config.toml
tie_embeddings = true
lr = 0.0169
lr_mult_o = 1.5
batch_tokens = 131072
train_tokens = 1003000000
dataset = "wikipedia_en"
MLP neurons of a small language model. Each row is named by its layer, matrix (gate and up: input weights) and neuron, and shows model dimensions 0-159. Each number is 128 + 24 x the weight over its row's rms, rounded and kept within 0 to 255. Numbers have three digits each. A neuron's up and down rows have the sign that makes its largest values positive.
A block is one neuron, or neurons of one layer that tend to fire together. After each block is what it responds to, as a language model described it from the Wikipedia text at the highest values.

L13.gate357:155130109165107109124122089126107129123104128151104121126161135144117139127110134152135155094102117138088114088095158146123161151112154097084137159141141098064121123144054092113143117139149164149137095136160124130098116143133127112091142162147132149142133153144139129155116134137160090139133143128122113117161064140149089111126146121106155127113142149098132107114121086081136139137151153125166147149098128140192109118139132135133121137133141155142096154096131144112128125101150141
L13.up357:164119108097128138156148071104118142148141162146103127092100130114143112126085127145145134113121106141155147123107131131124133111138121165143125161160169152105099129092135135134139155115113113113136133143119151120128149167190134124102161187113107136150090098173166136146153136169153126106138103139147097098119117134175086177101116084123192107135118128133112156155122103125083102147133112172068173126120144152177106139101148154161136111181145133142089141136116157154118095153150149
Description: Mid-word capital fragments. Word-piece fragments, often L or -L, inside capitalized codes, hyphenated compounds and names in tables or semicolon lists, e.g. DDR-Liga, Go-Live, DRV.

L4.gate100:129146139120140169095154114146093113168120141163147112125219140138114168126152127168184109102171107147142095093157116119109107142127121098099130135123128148124109127141137111104158151072154154114101133127142156135118145194166120188133118115165099142139149081124111119102104097139095150130148090099151108120139130130108107127098174120145142152123077127127125093130089135120135136136106146166130119136148121127150110145089116129177115150107145089085090118097132140152106108092133101
L4.up100:086108164136143125097168145120132139159099157215165101142178160103137142089148094153143126109152136147137167101113073105148157148129121118096144122133130112140113125171117144129131149128123130145135130128139127171161169162144070122143209126142111104164109154128107128118122137151100114099091099153134133111117179109144131091121145130154173137132111124121132108132134161148112137128142151181144121112122157108153149125135165114121137104098163086090099123109130146157126116137100104
L4.gate112:123135142163134139142142117117115137136115123161148159143141134076136150110114141144105102148122103138160143144140121154145077152145129118147127151156125137104131124093142168143141121115111128163138134125147121095146112134154130117190123138171102094126113115135137185103122141136128170139109101098104102099145139147062095109106083110117150157142147089117135128127149142142114109136092153147136134122138113096112108127098151143119131142125119089123129103130107161138121142171122124
L4.up112:124147131150137149148121112151136143180165112154140140140134159105139184112149133148110138147120115117127096126155125154155141115126158095150153180103119081090147123135136166139136089128105110142093111182091098133135114148113119113137119136119125143099108109134161167112137123121128143156154159114136125113155123149135090163107095135138131134149123142180158105139178154139130178155116174134171130160181126104124083128112129119116112137171144095164159108137126127131145122155136119
L4.gate600:130162136113120139126117166158110115137169184129171120137118119125136161110155106136115169130142086159102139135144135132105134138168124079163181146110101078079141126144112115147152146131128155072107096160150132125110127116135115140109125150146136146168137108143119132119145091169146151130144088134132104135084117126135141106112111124119126128150111147151170127120128127152152175086097133105115136137096146165110141077150133152096118118136106135085141135130140146180125120117133122
L4.up600:101150120134107111104120169169141137139134170179143165130134105156146156125130108125110139088132114145115113144119136102117151119095116112100118127119120097077153133085136113076157145082126150090126100146116155114101116151163115129160087130111105153181090119138119121114094137162125135159125096104128125151144153157144132142101163107131164105091135120165130143129112199133161116107087131128106118174105114092105158066164121116099140104166162118075155133159170133161073101102130144
L4.gate709:172105117095129105156140132139112133156142142145103127136138123120136140134087107151152141142119176136127123121134141142110102106112142132118130151152149159127159137120153140131141150091107154147129153119100133105132118137156144079170124104163115158146121084132179125154159130150096141106093076104140087121151110114089131083131137153145104115136126135139102100115109128143123136103152114136125136161131112137134133172153134165139121142106168167133130139131163136110146111196127134
L4.up709:107113140131126153085132126075124101126124130115106135159112159126094119123127178158149159146122114126073133125131149142126139160097157108165094096146142110113114084153134097115129157115123105095139157115137103153140139105112151096165174128104118132123133137096127131121131081120137153126127104121097093119131121135139115119158150127175147114148123147132107086132129116097139122157155117144084097131098106145125136126105123128127189125119140099095127149131108088139120127124110116
Description: Mid-name word pieces. Word pieces inside capitalized proper names, foreign words and acronyms, often accented letters (Ferencv-á-ros, G-é-rald, P-GP, Gr-um-man), plus em-dashes in table cells.

L4.gate365:123095128100143121122156127101163123146095126155093096100116099111093161141131108125137148131118120162131197113151127124146143094171104176133097115148135096114164104147137102118144151082145142166127187110141122088128108184181124135160153126137108146111150130124169160156123106153127135083166113133152109148107124090141117129121126150117123108160120110130096092147101182096109130110150198142122169123168181121153152139112132120123173086098119140130124133146151107102111086121132118
L4.up365:101090112166096125134149138168109127142091127146177116156136123119150129123115130123150126077138111068122137131114147163143125115107163136118132121137095112163095101161119116145122140143177130172121090088095128128180135116092092140143142092133116102148131176124112127128165124137132068130175146138135106149152109123141141113134126141151167155144127157155127108131160139115146121109128108144152153116167132081162099118140126200140055118102119096154062139123138147071131107122081141
L4.gate485:087109161106116139114134112136128120105128115125122113086135109156130121106146146111132111137169175112111149135108123141138137106099109112109122139176149159129134136160092160120122122097096161140102139109143107129122142111119176168211159114099092126129114121168132128131172173144091077111104155163126139101130110113134128140138136166114146126140142136107115158106127148120113116072122183147147112120110109142134176118115089109143142136087170135132133107133081078174155152124093102
L4.up485:116128153149095111126142102186082087150131124118120095122113112167152144141125123096135126090147104094122130089170148164141103099122124124091135193152160148119137155135080148136148135095109113143107149146111099096113144146153150104166192106102090148144129135161128127126133172107136075102136166139137114149139118152124150120197111126164145135146109109133134073147186167101144148131143114115141160130094109118098156109124107143141113136132121139129105143112073054158121139097128143
L4.gate504:129118109109109155126126096114113080167131148163121066137132178123127104096132161097185138172151093166152124160118091103126153140149087134125138124174076119154104117125136138115154134104073118171131094128106122119122112131117173138111126150091099136121149139134118119123094078117128122107139157106148081120157100124129105105115148148135162135135131091127138119083123168119129104144142173137108117106108143131137171146128116118124159119156104128107165167075144123132109126116092138
L4.up504:167164134072093125138083128096154147161129136110127130122111153100131101122166130131126135148127101117131129082118179122120135122092115100164064137154155076150140128136077147134123114120094148095124129130126128108124122147117146115115134147128142106135130154158131176136125143130104114154087124150178147129143144132152162098152179119120168126121082091114144141134116100131136107121159156142142160166093155159092079107198134165120097118096101111131104117173127141126134139151142148
L4.gate662:085153121117141073129132106153133111098136129137093115167159092123126119161137151103105132087133092190124137137133170127165184148099144151085091137122129103123117143151141144130115146140105121094126102149147128146139125080111154061096146120161094144113143153134112132121146145134090114125121162106172135142152135120116107116111102112108142107129108148137122156187130126152174149135120097092122106153103128107072088139128160149126136167056130125138093119152122123143145098150151144
L4.up662:087127132123148092120125134116132119136138156144138095131157114128140136151135157122084126129134155098093110148163153141115135079174104160103126140147131126134126080164123137116084123091144102115165090106122155156143147109139115087114126141101099141097153167135145126108145154135063126152137153133156156107116117108139162125144090171154124094111115186118098109120135140175130167150165131121122118115168142114090120100149115097159161139093104105142077183121127105125122063118115161
Description: Mid-word name continuations. Second subword pieces that complete a word begun by a short prefix, often proper names in tables or lists (New-ry, Le-ap, Bou-ak); also periods in table cells.

L13.gate315:120095176095182103144117106158141131132140115146124145095133119136128155139117152114120124118107161145128151176131082122093114136136118096136091118128151157136114119133148117120098109106121119146144128130158110139146153142118128133108086142141142138134121126133119124124144102083145144165177122122111069145122119140135148142117090124129119131171120126075124121113161167123103093109132143110091116150133139126169157148100138117125121132139107168105174129128151147112118150133153132
L13.up315:130113129176167128139118091143139106134093086118139151117132145123147169166144153122125135110082109141119126163144125138116076126120125111120095103148138178142102124134152103125143091129124143080136104143210153170134131169108117144162134140103167117156095135121115067159119109116131123171107136136138089200133111128156142141142114117105144134108137094093140117114101130163116129148125158124131119131120148134110126082136107089126153170129100153089160161071118133129136103126130152
Description: Mid-number separators. Separators and digit pieces inside multi-part numbers in tables and statistics, such as 6.84, 4,599, 8:57 and 39°56′.

L6.gate89:114071089193156135099130103127111100101131150112118110137144130104092062128085125163114105145121166100137154140073133112143096088136186123107150155124124126161160109175112126121151141157108144115112120163143113057126121119139162133185098142124148130140138136104132148122144109133136140133151143154087165173153141150152117113146126135158139110094101164147161144155136111150089140128165152124082146142145133121091090101120082118157133095140134149148126151127136155121100102133145106
L6.up89:135137144132128111114118123125097114156098095117136158129161146130152142121120139140094133112169124124114152080173113114153118151094081110166151123115103177112124099118148125134180147114149140142104130153152128100149117140103130126088103131143143126166119098137129111133151113137136108141141130121202094107157124137106120117130107130126096124126118138093093105139142121108153106159100135114093120143106151150183159120114124115179140139105158159125158111109170158148144109169145140
L6.gate163:153179134120176098126117141136130124095138108157128101148090172117149137147122096125167135142135129106141110156118113145135125154131154109144114135128176148139118157126152133154152110161132091131135136095135120159193143090111136079110108092126140126174126166139159174149128136111165099142137123134160098078097098149151136138115118099104071150094136109158126145105098105117133147139146157114154106152123143134135107148112151142089136101114137158117095091138132173107181139113108138
L6.up163:132118171114107128083152081136138127122156142113124095152115149145147143123101154132102109125140106155144137141127164158108121141167120131122098146114149163146113072125114121114080114085080153163126126137156127153150110142133149119093140122132177159127097100109120146145141175115091136113157120112190153109150135147160151127177119130111136135120142124133142145176111103120081157085139107133080164107088138181125116117109113129145111107136154071112121120125094145115122175110123145
L6.gate314:148132123187091132118109134156126138161180134113148141106150142109149090122084145114094097138151136144147156119130147127122130095119122118151141136123118147144118156141092169119149111116139115094140132117119104111134131101149145165110110126122194128180106152140098152165128136123137128119157090122126132138102110137146174158140099139089168129110141149109161164147096124086103166152109162081142131124108166114104136128159137116136174146123152139149112125124116113123133132112142097
L6.up314:137159146146136161098187109134103130121112125151117134103069095170131146149117129128120145132156122110120120108108128128117132142117198154113123106117103146099132175162111100119143136143100131185078121147131117079132115158120166143180106120141124116136155116136116120127142147140132099126105091157064109114130118151111095167124129115117093110112126114163152137166121106149096089123137200132147119133099060100096117154130105142146158101116129128167096151127160110110179149132115154
L6.gate358:168106141164080125125125118125117140105090118153158113144130131139117141123152184151124123145152110101136105172119143151092129113116138099145142115157113149110117118152115164118103125144134127113119101120116161118133149153133100143107100115123182174125158134152121129142138119108150143104153133188147104139139141100181119170106110110084153126110142123129112137112127081104112149090119152139139133143107132131147144146113155118125158107148131161129100096104117096154132115114142180
L6.up358:112098108151125123138133100129156127081116137110150117089178127139192125110119139142153160154117114154115165126108110090122098144108136118096162117149138085110131145132177160101133136157083153116139133099137107143121138152100105103123131174141164096107125115155113170132142145152105182107141093110120102134110120109179119106170136129135110120100114129132106132129139116173145142148162180127110148117116138100156118124112170159113156136123159110144141114112172115175134120128133141
Description: Football stats table cells. The space before a number in late cells of footballer career-statistics rows, after | or ;, e.g. "| 1 | 0"; weaker on mid-word fragments like kWh, NOCs.